config.yaml
num_hidden_layers: 13
num_key_value_heads: 2
norm_place: "pre"
tie_word_embeddings: true
learning_rate: 0.0024
weight_decay: 0.11
lr_head: 0.00891
final_lr_fraction: 0.0
dataset: "wikipedia_en"
MLP neurons of a small language model. Each row is named by its layer, matrix (up: input weights) and neuron, and shows model dimensions 0-95. Each number is 500 + 40 x the weight over its row's rms, rounded and kept within 0 to 999. Numbers have three digits each.
Before each neuron's rows, "fires on" lists the tokens most often at its 100 highest values on Wikipedia text that the model never trained on.

fires on: ",", " ="
L10.up420:544505438519508515507454440490499531509486514615408401504482468429532458567456519550523472464511538442499493529493458439497493466460502574495544507523498526482533450587504464545502503506471503505509531448474507558540493491521502462519527473497462485513423506528396568547520514549530525531

fires on: ",", "\n", " |", " –"
L9.up500:529509528527507475543506515435535496587496479547524501504458539507545484551542494457406567541443523456493510514470435527489523515469442603526533458555461537503478541415501466520508540448491410526463561439517536556562440472542528541459476464521528557576528496470479503480482506441543487474

fires on: " a", "\n\n", ".", " where", " |"
L7.up84:561431510498497542457539474474541525546503495490388485451521499503433605551514449597516540534482543487494486551494469524514505548535426483472571535474552493432512502550439452562523447544546466499526487483485471521551476466514499481482496457509476472456510465512491471520542521502455541527

fires on: ":", " Total", "Ar", "F", " Country"
L10.up151:491501432553471508466511501557563507552429472509516533474519470539476498540493378523519516489442489496565520475460520487503492485466470586561524473532504453556482502516481464524538571539526526432450516489472479489466569478463535503569507456453511539493486505449584460506500439568551568498

fires on: "in", "n", "hing", " roof", " designed", " killing"
L4.up377:499520522565481498559454520502519424472361436508455457492448494514501507526441467460494506425511514485529567462515496557533503446448526477489530469576471514492474562546582490512490412497462538507555506510545455506527530525542518472511504538517549440536481546480535519518440505479491477524

fires on: "\"", " Al"
L5.up557:438545460530509509447433505509495499566456488503530551547475572435477494521484553529465537480474487470474512510522480593508552462526458463580506372513530527434604529512510418550527510508545513505531539536447591487461551507468528466556555486474502526529485500499526482442520448528522432442

fires on: "P", "op", " an", " a", "oc"
L5.up430:564504488504483448443503474453482582419441517478504480491500554490504538428499513542471479544457458533517532533461459564548528536455513531528572457588488428499526469497481441494541506500522396481519486520583486513526530506579436513571531481517482555466464478440483514544478474561471487485

fires on: " is", "\n", ")"
L7.up342:429499523546412425514450510408406522540507479609510557576471492493555477501502525480480519526479503517592542528475457502544470485517502520485464515493445459459412463488460470491484507434471462554478542513532522512555441459488516494604519497517486471484466507419511486513565479515520499463

fires on: " \""
L4.up44:495519486549473552527455474526547511424492486495472506526458488529539539454590474522580488485462545573522470504496511501413470535449452509551486493518506506487499442434507477517528462495532404491483522563507456453576486511480615460554559523479493512465477504436492536430505423524530462558

fires on: "ance", "anc", "est", "ly", "ations", "000"
L4.up310:500521507533478513492555510493554550465498443481436460496499518533464530445483442496407469570533502529434475482561465488463476511497488476491607474582543428510440474487496550477551520474513460488540506421430558472552494471636442562510503540484483466492497507525521417466489489470492538502

fires on: "=", " (", "iv"
L10.up443:477438479562471467546463571497519505525509499524489472535480499447447502527516485493574518433475513513539457543561497513547599500495505519522474490525465511504504518502474509525462430532504520537475508464441504542481467535487542557426377571492429525466498415482496470483442472503508470502

fires on: "n", "ise"
L5.up117:512562550554564510503477483518516498502450498480468445470478510424471538505447554477514480468526519531483499481558495541560491528457469558482518459603484533487550527527581440449496487473480517516544512494531403489577549456500475445548434499470569426551449502549554549460514424474494461476

fires on: "-", ",", " of", ";", " the"
L7.up78:507530529494461497524455456445591469494518504530486578415459521493487578483513557443469535574497514516540525539496528492463459534505490551527549477504481562477543478478529556498450452492487472540487540470538448465506465561529508399420519478518446467545470437536449539503446481501484498547

fires on: ".", " An"
L7.up113:570492523490521553432489516520545478454520414468423496497399457488452553533439435542496515465530456481517462493480525531486540552506487530496550465504529520455497482578504499453538555610505527455436484484602479518450444535560495469513509455490491527567497464511447440597545495541545510513

fires on: "=", "\n\n", " |", "|", " was", " ("
L10.up126:542504495556417469510444495487486413514519533512458445569504542495490557461499541471477493486456581486532536544544493521520529495500454490502558495534519492478474405496473444584547447509477458529449553427485429521531446495517609396561509488453416464472504479510473516451506450560507465539

fires on: " He", ",", " he", " served"
L10.up92:561515401528500535502482456513546506487552503553446474460581529502555513533450474506635495495465522477543530477482451417534498481516529527570527474472517506486506367527521493507497468538557456533528468480489452517497466495512449418514535463509415481449421544466459450538556494516542505507

fires on: ":", " of", "=", "-", ",", "s"
L10.up455:554477484441516481502483534538512512567544476477525504496462518510449554485515450494512467431557529479504501474465426519489463518576462451508593487509563548468502495551492476530456461537523487477547486521444521541431442544463533510452527486554471528486489503520471449529490490578511534502

fires on: " (", "\"", " ["
L9.up493:482524489549484520520454478534430590530498511597489556462567456411503507452454510491503521526489512535562527537491477501392565525535498454547519451474473446513549459583449525438422487487540482503519530512499538520426543507523527448511486467448483548534466418446519505523536496515465502470

fires on: ".", "="
L10.up23:469496488543500474511548471492502458568457440504489509555498469493440492505489483470545500465549570497557479532540561460461551561521461493522506396579523518505475548473488511463465477550523534445565402456507502410514527444570501500466482479460495473506431455490483431453497476487504513528

fires on: "."
L9.up497:538540527515503480489503449522435548550457400486588533561460514462490432556514504499544485498521481529556479465533518514539535570504459466499426469500505499519507542478435483477474455479523476442563469503506538470478460481496468405489407493498522498493447425520452522482547509464500443523

fires on: " |", "S", " Year", "Club"
L9.up341:424523449535513473498472499473480484534430549453538497510546531519497437505555497489483489492431518421501547485541535515439498490537518521569479517489557422541499453561480462536455500529516460511496448487444478494481480480484564564544546506453477558542468527477561484464479442509471549403

fires on: "ly", "ce", " be", "le", "te", "ne"
L9.up6:450519434527467525520525437505529521476507538502502518502563537479499534595493442584544520490520495525440489531481458458506498491466458491491495430566554527515512389538476513501576571496485504567426493488425513528482534501493476496587506499490459431461443509449501491523512497489523452575

fires on: "|", "t", "n", "sha", " |"
L7.up594:436454470521533505544446514523552445498524497491502458466518474555480504548507577496487553518462444536457508532563540465547503480525485506501562489536495507473494503489526538559518506529444453538540530477432502476544527544504505514444475540404478489584526485577502489386519509458430526552

fires on: " in", ",", " goals"
L9.up194:472480433511550539428438453556491465566470459502405572521504500497564483545552547537509563539500470548527476504466462545495536449505426508520518552476530449469568478470540461528482484455467533512543553483512468551498551454587620498494460481447530504473537542543476481468498407418478489528

fires on: " in", "'", "ni", ".", "ys", " of"
L7.up571:515526467540473516481462494514501470470507511495511534538454507463503470544487525501509464575464528544472448496489548509462498501445506557555511395558553526501517501443485560572487441496423511497565498360518465506546556458538507499460491521410514387441541385567510507497522496456512453556

fires on: "%", " votes", " Turnout", " Albums"
L10.up257:505520428592466597545481520568518493558536462508533523563509566522478418488471385504563532538457485449429470554516539448455551466458498477551485551464461488556538530528556526425482527483412535515527453501500479501426507445475536533515450495532512436499488465508533567515483409493548538592

fires on: "y", "ner", ",", " in", "r"
L6.up448:458444428530511566472535514439473532444472471512475508521487496483496509565541547480528498519515493510513563533464479454487487494474520531535401469405550571505506491471577518550418498512539478481440463548483484549508448547503494467561515475526511542504426529454470474486491550483510450493

fires on: " =", "=", "Music"
L9.up93:462517493568449504524543471462541457564465528502507548473436548523488395514524501502503565470517555459596463556508522427524498451536570533530473488583466465535497498450513489532515568469480563515512423520483465450534468475501434423508497502492431559521417525499456443566511414446484496562

fires on: " a", " of", "N"
L7.up25:551415519479513558462560515509531490531417551478526491475503475522453596542476499594482480489487511501515482560469464546515493566506543527519585473472518509453516500621447465482468473533522491404437515462511462513520489477534520513504476499526482519493412434542461500545492501504485556543

fires on: " |", "|"
L10.up517:514433483477481532566483525526537450524487535472462449458504473485447458504450512550482529493435455546479453448573496487515519515539505506540544478527468518496540442512553493521523564537497507530514521424455465585552530576505514468502483484395423469591496513566495544497491516480428555510

fires on: ".", " a", " in", " million", " an"
L7.up34:508492503491452550448522407449513477500513532428450455445479476474490532503498423558531532510514517507455511507514514572503531503482498486426593504517539496470483522492503459477564583545499500484491415474553445566520464590603519542570542395463465499478430472459508526518472531459515501502

fires on: " (", "F", ":"
L9.up59:440431469517537511466502431548561509526449529498475521499475448446487458528451465601536511489470535540586532530485503536458467510535514570562533498492467446431542521472464465553482558481457534511485566533460519531484599458512611435549499502470454500477467463566530469431515526460517508511

fires on: " of"
L4.up432:445514418510548496480487554528515504526436488493508519504517479470529486423531465460579472449480531460553555433455468510570473485501509567516504456432561540585525514508526516499434519520477500510539584501452567498567418489513504571500527498513495538493479521501526434435549517472522567502

fires on: " =", " career", " arr"
L5.up244:447513497485523561490490522438543476501409504512463567521497481491492586547513515453528554476501480488584452434469540484536504504580515513502488562474529449506470469484464448550443472495467465490556510528505465490582479491474539452418477467539512518500486478538559447459526466536498431555

fires on: " \"", " over", " '", ".", "\""
L9.up436:540520422516484566483523501457552568502481488452527529447441443500498510532431466516498472445508475505489458544502465477467570512501483513520421459536564500471553463538500430472505563525465510406454479485491480594498468530515582460512448507481550534476500461462488450521518463490529490577

fires on: "-", "=", "nt"
L9.up127:520565487524441439543520527457502499579442513446524511472434530446443430460568462523522501425553562515544542536521528488509501539498483543538384458568474503448484542499551531492467462448498483517568489470497585459501494500470452431474455533559491482424514515469494503491448459460448476529

fires on: " between", "n", " individuals", " 52", "hi"
L4.up622:558503514518465489531450534550443451501444515489518428465482506427423426554430537489508512452522495490530508489467447504469473543459505526498494508530500511513538530513574480485480521531481454540547490488392444522525538511453518488492510521422526435536446529528535499549506535525484454515

fires on: ",", " July", " January", " were", " March", "."
L7.up221:509502455509538480504617448501449558537533453488450528537534496375529542553369525499471506514532443516547465493516440438527563515445506464498534535517508491525448544501517432470501488515513474452546458485428393542477472455553478518517492441501518481476483509518452464533496464567479453515

fires on: " first", "se", "ser", " later", " next", "st"
L4.up316:538483532488484560462485533435571449539467519486507494505478444460465448478461556473449456436504530462551569467557513478448480475491535505516497510462447498426544495514505453583483511448484446476473486486549561491536493539540473522521512460502493565517481543436562473500502448541525389458

fires on: "s", "t", "ly", "c", " be"
L6.up156:527566516512485608554534502489504482510447521467529482540540470507468469511474437547492519526524492529436485523475544429447495539488485482555544469511534587492458460498437499487534449445569450462447436469471527595569570512486445473485508470557485540497470534465428521531496540492474527545

fires on: "-", ".", " that", "ho", "nt", "'"
L5.up388:533492510498479537480521591527496463504504465486449508485427473526522515538505535561449468506507500536478459434534443458481462579457550543477525507551557463424491499597554454520478491553509531488499490466518470532586533486487473495521512478537417494472517480499490459517463491424466462620

fires on: " |", "|", "0"
L10.up142:470461423511518521541488514491533487513499505431481506474494474458423473522494489503542484466433501567440488478537579473533564471513489521528498497513531598490546494492574529570531545566517478511519471459481500493533477499513485520506532517407473454593514491507483562447512536488397556534

fires on: " (", " England", " |"
L10.up457:533511460481512556515482433468557546565484538589516452545516521467546480519455529535510482481509522538519494544489570467496481420538513545507511422498515459550554516513488429546564433524474547525501525483480511512479580517438548534537504523484476520492476475496466526420398525520474425495

fires on: "s", "t", "'", "k", "en"
L6.up484:502475512512484531478397529488508442481439465555527465504474477540481531501481532473560524457473579441556513464510489497554493481546537536530467501535486503491487455498461477603408464487500438497488562526471469569535428520484595492510472491502535535482478426567496450445565527482488485503

fires on: ",", " said", " noted"
L10.up107:513452475507476490502467493497488486529459418506444513449496468430473450492472517514537491506465510421541460538566432466548537505476526568481475503578451469491460519523529494615538527522532509475557551451520443513531450462506527540553479418470507540492456522496443537614468526524527482579

fires on: "cy", "ør", " status", "hip", "ho", " measure"
L4.up63:454506465556440533505520480515570530459473509513448572613490473542511504507529508404581456486509493497510481490533467530523473487515498547497396504490517513484566474480522479468465505550462521548504514500461477484457536616457504420534515474504442471536437467462500535465519443552596442467

fires on: "\n", " Love"
L7.up57:513496529546456458515489505505438457427487524610510484484467496538461506491535537515553529535442534526568531475493512527526486498529478518555460466438453546492442357451446489498469508468511462511487540519542486508496467507500574411512489557498484512477479409523503517516564455556470469486

fires on: " |", " At", " of", " during", " Th", " During"
L7.up587:521442471463499528445489457482562500511484542503534505489497458482468572565420479591467513538534564462501514535492486554482494516511471483457545451452575549490524553591446465536490473488497450484544468443606559483507562527507533487514527434499518396508463459539478551523523515495470561496

fires on: " ("
L10.up520:519475451494487511529439504430519553516463577565503446515560494471520494506472451495467484458474556569554504559487519518472581518515463529515515496471552452476522521518417493421550547511518494510581499513529510526527537481455496493588520486468500505432472499451441485444515467555509505484

fires on: "=", "e", "re"
L10.up572:444466572503510453507401501455481524547541509543503528516436562481402505487536544524517580488469533532502513537550513506474507557550457508546463501465452538499497551491527508511448431520458462590475541480464478496479446528455482504429427527521466492501513491501472562465487468524459514543

fires on: " of", " from", ".", ":", "ern", "st"
L10.up585:444478474504509526495490482485480541533540465404466568499481489538451527554516529536501514435518546526505526561578447532526471464483518500504569461496582495441480520485560523486475513491468516519539474469425404538505474503493467534483452462554475487483504389488458423573516487481509473561

fires on: "s", "ments", "-", "es", "ues"
L9.up55:559537525565456484561467484483436545522427461510514500496519521437457478442490474426514546499484523559546456544515501447447553455556522480524392528533496541517513464521460518459468369461507514535547534465515533453470484496443543467486494494488461540526483515500502530536411505437462487553

fires on: ":", "°", "ci", ".", "po"
L7.up406:533469458508498518481506479507532558498446474473537503529478475361463515509409454576530463469555462523587468495506435488516548480489448511500593546531527458479457563522514449455546479511494480379495468392571519527463495452562496510522455470513514448514469443525482480535551489593501462469

fires on: "=", "ary", "ve", "ung"
L10.up124:473497530532500482502495489463484513534518501576426497530467567414393527469515527516503534507554521529454466563497480516387516526524446558566502464511428523489505538467529540506450401499526478516451504499482536465577524520504481471456489485511457595559524533536488510486443491443503520474

fires on: "se", " arr"
L4.up382:477525506497552531453472525458579472460438492522427516556541464511537533572450486478420539492463493451484496447495485447517506472509462517558498576519517458539490577559534500540490521485505503423558542513551539526527494564592417528524492480451504500555526510478507470457447487516471430520

fires on: ".", "rs"
L7.up175:545505485520487569495527464527557589502500463528494506521495464447523483548445533516462512509513487480593484520497428422526528500443521490489470452545509521448565468480505497422496501504463487477468413505461488546435522457463453510510485526499526538485505474536452490548507498590479502557

fires on: " November", " October", " December", " September", " career", "="
L9.up498:454462447528481489539500497510512520538515467440493491522505531413488433588478494502451517584577479522502478508513431477475574518425572510490480556540446516481497503539469453479511510491495555453495535453497436591596465469568497564486531478497545480468449471481522447502492503472509473503

fires on: ".", " of", "-"
L7.up327:529533508520491512478467486491582461476557507481438524470477512509469478531513476482467512584515520538474499492554558500418461512444405590553480522535508579442547550433497544517503459473469534540541500480481460489538540471549512457415496533503449418523494432517492486458465422474541488552

fires on: " August", " September", " January", " July", " November"
L10.up512:482483473601490453469521471479546537506518488461475514509545499454471454538448464461490571512507463494495510456517461473513440496455591603544539554569479491482471452498515480485471473525486548524539559498464493502546450459489419556496496498534516517525472425453499512479485410506549474527

fires on: "s", "e", "t", "'"
L6.up8:488448453530492520503487466543499458500503540520487453515440505447551538551507542533534466531496554471521532495536494492526487502470514549548485450534486414454538531480504461568480439506473539493394550522446456510541522387458649478429499551511512437438503426513492472460512497443529435569

fires on: "y", "e", "u", "es", "or", "ic"
L7.up321:481495510524556505525465524479525466510527457475464459444529505485472472538498467516624502511441512516527459483514468546532466523542475428540510488492450498498553430524551519489476386524483571461452521527488484443513527469467453469419525520439492581548526510517511485558452493418521504464

fires on: ".", "C", "ust", "de", "ont", "D"
L5.up585:475455511544500515469493457484582534504490483507537519525452462491408502528490507445483558580496519540507461575512557523443510518484493531569499454526473497425562527462511509438487498546592520523486475464455510525544519397545483491488431531450506466548500407525519507489519477477476481528

fires on: "ed", "po", "ti", "ta", ":"
L6.up260:512502436533497500520521509489523514459426469527545525474522492523491460508516522489510480508531480489643510459489477518623508548489469531494494410512587439505510485564474434468533550493514461373480498513552536518431510494503502504564528504485514554519452495459544516507476523519513529456

fires on: ":", "si", "ta", "ric", "isi", "ula"
L10.up577:450437393514482457512500496564505486480458419512532478546557490549474487584484502562539502428540521508487551477534449420529497522443511530469422514519456457506495523547508509498575545540631520428491446490545523477449537534518476531566560485457512546560441489456569527534488501537507487553

fires on: " him", " goals", " goal", " appearances", " his", " grand"
L5.up174:502514516501487543487453532504421527563395442515361615475509467500557531499500511573528574404491441534537485493516473496469499415537443511470510505518512465439534454514518527472484405491457435552504472475490498556547507455477547451450453512520524553448568463460524485527533452540501534489

fires on: "\n\n", " of", ":", " |", " including", "or"
L7.up51:502452480497503519528526512497501544485485481501542469508443565558485592492511436533600494449511567448524511518510470530525463442481489511523527454491551534393462474524493516541498436567536459474498498493469468448487454563486529484555532414485441488511471514493495518535529459575491548539

fires on: " (", " [", ".", ")"
L9.up113:500513478574496501512457438502441591561427444554489567526476459462499443512509494521452506477520498490582504503489460470440553539516437446494424515479487441524469515529450502466446478487530512559534529499490539575494461505511520436515448546431492575533470509424532485516510469490410542489

fires on: "-", "ed", "hi", "ish", "/"
L9.up382:578509490506471447563504520451537487453422437472473532499536498522462510442458489479488447524475441530493479438521538518476494571479455535499419513595512471437516435568537588439513514512526434487550513494562541473497555465500506470526503563481486576527515424448484563494411480510516580458

fires on: "'", " Church", "ton", " Hill"
L9.up172:518559407568482505475511537561469508530517492542491508548483554488450463438479517520453495524484448469488473564566472477501499421471549485551491406478486475514520471487552509492535613535471507536453438486506471517425380538494468496452443509473545487483471409439545487542471470487497474494

fires on: " \"", " “", "in"
L5.up372:460541535482461545506423509473493465482536486471523488524467493560409524558515476478505463464478567530479522543517524475502470488497535505522457443541559493436469462483505476505441495462493508540459551498495456590530446505536600456548492530518470506528478465421457492469519513525492443555

fires on: " |", ".", ")", "us", "|"
L9.up464:461542447477502432505556574544494559597470432517506547551526487444512468483523481516511539487512535466580476477498502465502521499478538511539470476587487485472532513516493516490477542508514532507559466481470493491485431465526466457493457517445486532536459439495526470547534415499482553589

fires on: " by", "K", " of", "r", " Tom"
L9.up25:529534499476523572452514490526540542511480482510522547466461449433452616518469518456528490533511529542482496596483508494504490497511490511532469433485431510418533513564508464520517490493519541410460465441515534463514550443549512455491515407519480499548447492522487529487545499482542510534

fires on: ","
L10.up434:518475414473564518457455532500538472544522482590479477499518495521531454611517524513473449532554481493517493448417466493517494460473493530502512531516529504530543441512529482536451439481524502455508522450470527508529499568547530457490525506540431529473488522512444506546543468555555439480

fires on: "al", "la", "O", "ula", "ta"
L5.up343:435513487518525431527486532548527508518513466514478504499484593531517451537474578469479450439471428495550469459495518538452546441383509546550541489537536505515510495504449479464533550513533400464496490496453575477455541431501443504494532482488451489562491489486539524482549458561528570469

fires on: "ing", "ed", " between", " for", "ne"
L9.up577:507477517490462556505506515506579510449466475505591511491444520509436502558514509575466462482510496462556563591557525526549444425451563473471468457562466500562522468502475520442496465466509509449493520473508460498549499498520543538458545492481480571513486501501559508480516467515512499528

fires on: ",", " but", "\""
L10.up564:509454519522432445503514471460476549518462446527480495495548431478528461536439501513553532492476533374573454455547480486545538541455499540492470524547460497531501482540535504542518468542582503479520495441479464547518482563499485451581468427504515527498465475504416549589464507550489493581

fires on: " of", "-"
L9.up260:551502493475447494492442511486536528528452517422456481455539498523500500526493481470447532563443473524511487499528527510507506501464420521545434484544487563620525448526543530542510499499521465429548516499503482428511439515551572527502506511540473451525494465474506494502421463548498472440

fires on: "e"
L4.up313:477480488535503443509519501462479462510625506477512453487517572472435491485456572496595481485526497501446472539542474519504477529491533453495463504492462494433481498519531484508509502523467508570489557509435522515466492529506508419453517504475487556508529475491551447558573446372522489493

fires on: ".", " However", " November"
L5.up594:530507415539504526431472544477472504541486440506494560549525440447511467546418528480482496482513493544467544479506440485533510534474507549492468472526530420473530403575508516451493501487483541339553421493425533511433509456506455541615506491503488522492575479460481457555508467531509495462

fires on: "|", ".", "-"
L9.up89:516473487475496551428480502511551502484517387451480624517483473534499506541474524541545527504533524460498445501522375444502512516483487446465591463484558523461500500509517475533454475570503464504521537481507445508488425542511526463499509459526503529584484483500487445549553523502540500555

fires on: ".", "ca", "ou", "w", "c", "ía"
L6.up494:510502514550423446461540538479561514480491456414489522471503543507449456515530502494446519566438487521513503460564448499452500472467461546492601521648452534467510523502493576547519474475473462528511543436516427493537563501571522465503500547503505467521533414526486484515499437461482441519

fires on: ",", " |", " of"
L9.up309:461521437502554496447474449481471507502462510494502534480451439463484533564521542465562510497453513399494519534460491510571529464530527556540435475474574539521568505525524456544468537551464537471554519505456532496494404477504550490493527436484502550588461573513515475513442475486420481478

fires on: " between", " for", " with", "s", ":", " of"
L10.up437:492405539503469481506407559459531525421426479528523514523436510546369509462487502436496536452483589528532560486511501551456472473510557551476491523573481510583467459463551525408484510460467470508536529508453495473512492540529557486499529491536418493526477483483539476540496528465558487519

fires on: "le", " Ze", "e", "to", "."
L5.up202:526498483466501494500447497472570542476516468459405506443458571514448532492575522467501533501446487588480422533533465521498550561496476524543509542487490463465458510489537513471409481530511437575476533518542517447476497483434484464487471495533493509557544480521518481498513464539467468458

fires on: "S", "ations", "ated", "ation", "000", " Release"
L4.up342:496487502542450464533492505519517505487471452530531482505501583517469472432480495528456463515500496500541531450527485436535522482489566531499549462603555470538412493474526520486544504448425457551559584439480526422477472555520508570491512515459453459546508548463470506562545471551464518513

fires on: " He", "e", "aly", "rol", "re"
L5.up204:474514538497509490489458573502512421556479546484469465507515535505463467509534522485511500427485511540420497519537504509568546512485470471501491446509513521524530442467526425449458555484543486600579486520554474536512462453496413442458492486454497574557438449466481496543489410531498491506

fires on: "i", " &", "hing", "ite", "o", "with"
L4.up144:484522592543557475558356513471546518569473518551603424472518546428446535503520483535491521524507480488518453458498476497456500467563532515507493487533527514515539494508490537558512449491509468550479514454520518472558470581544477534538483520513525474479535492458475533460502491553485469504

fires on: " |", "d", "l", "n", " by", " of"
L7.up323:463483486489519481553466517535487536447521515463487461560567549578463542463563496524602485415498514441493453544510508529535489442454508489440523486518520529433466520559542545508514457535541492474527499532505497470509469553540501483572485452446419475526501502490503520589523458537527511554

fires on: ",", "\n", "\""
L10.up297:558512475498490531485451528457531526495492495492518542452531487505519553537481505513573492520487492421556500536502394536480520544434459607557488460539507521489457476564616449495521482489515442570429458427524493554558485533502513439507489464497505549549400487499474455482561487445495499520

fires on: "|", " people", " United", " death", ","
L4.up219:562569484525489598501502554507543451550517520436408538491509524479503525567464506533511558489495481475533463437491520489476502482460505535528547532508485455555538515513542458497519472508454526478541453517490489614609486485569503535397500528490467526438451443516476524471496478459543562466

fires on: " |", " is", " are", " will", " was"
L10.up183:544470516473468441494472485549520548538427488480488404508513466472453512481440526542526498421447501551489527541545453537513479496546522511535556525525509513435469433576515437531510400518531460506482567474502521472477477521527504474537522439475474512487444403500470500553441497565504572566

fires on: ",", " 15"
L10.up382:521480489535428495528507466489414518491404511536507452547529448465485454543470411508494474472535522465550446494515465485565532504385537511543435499492500457526522520547494482528493523470532532438532479417426530527582410545553458482582505458505527509501451450509430492526537508538505493509

fires on: "-", " The", " It", " process", " An", " light"
L6.up104:546511507517433454516477539496534495564426542547516529503504511429507474420535508442477528515458552424503529549474465497528501464499454580556465459421499514546551540443501558536535549558440485527503524502480508492540440519518549493475503469527494503539457495488531508494416536496446445446

fires on: "."
L5.up16:483477506537542493493476450465585547535515519462508488491519515555451521512540496510411442582512513541500416513542573468501493515516490535491550442536537538390588616510479517566501430475400578507509492484511496467480519436500550518472476517507496435507522527564512490494488490489481439598

fires on: "  ", " One", " card", " one", "et", " Crit"
L10.up466:531541508503501510524481532470432447532445449600425484519569493524458420462462497501559498493491538464517468543478537503506532531483524539524469542541472457469559402495576471448501455555517533432534504515572469484507507461482598457492511473498572570534491486523530464453428487498517489497

fires on: "\"", " /", "al"
L5.up383:459520533523505415511502517500484556559533475537442473584525508426446499498510506644556475502539478531464493489488495518428527432546456485530529462453554465412561512476474484471530474533455524525491559485497517457470573548457544460578469577428495449511502532489506456434495451478506486468

fires on: "ics", "ory", " 2008", "ions", " 1969", " 1967"
L4.up190:488482484503503538591479496499513477500527502513548535456485565524536432523495496470535453490489459459513528473549472499515492516540524509510509467550449447477530541500585463517521448553539553502462552512407550468547489526591492462431528485488524514490510440484495467551513480480530486440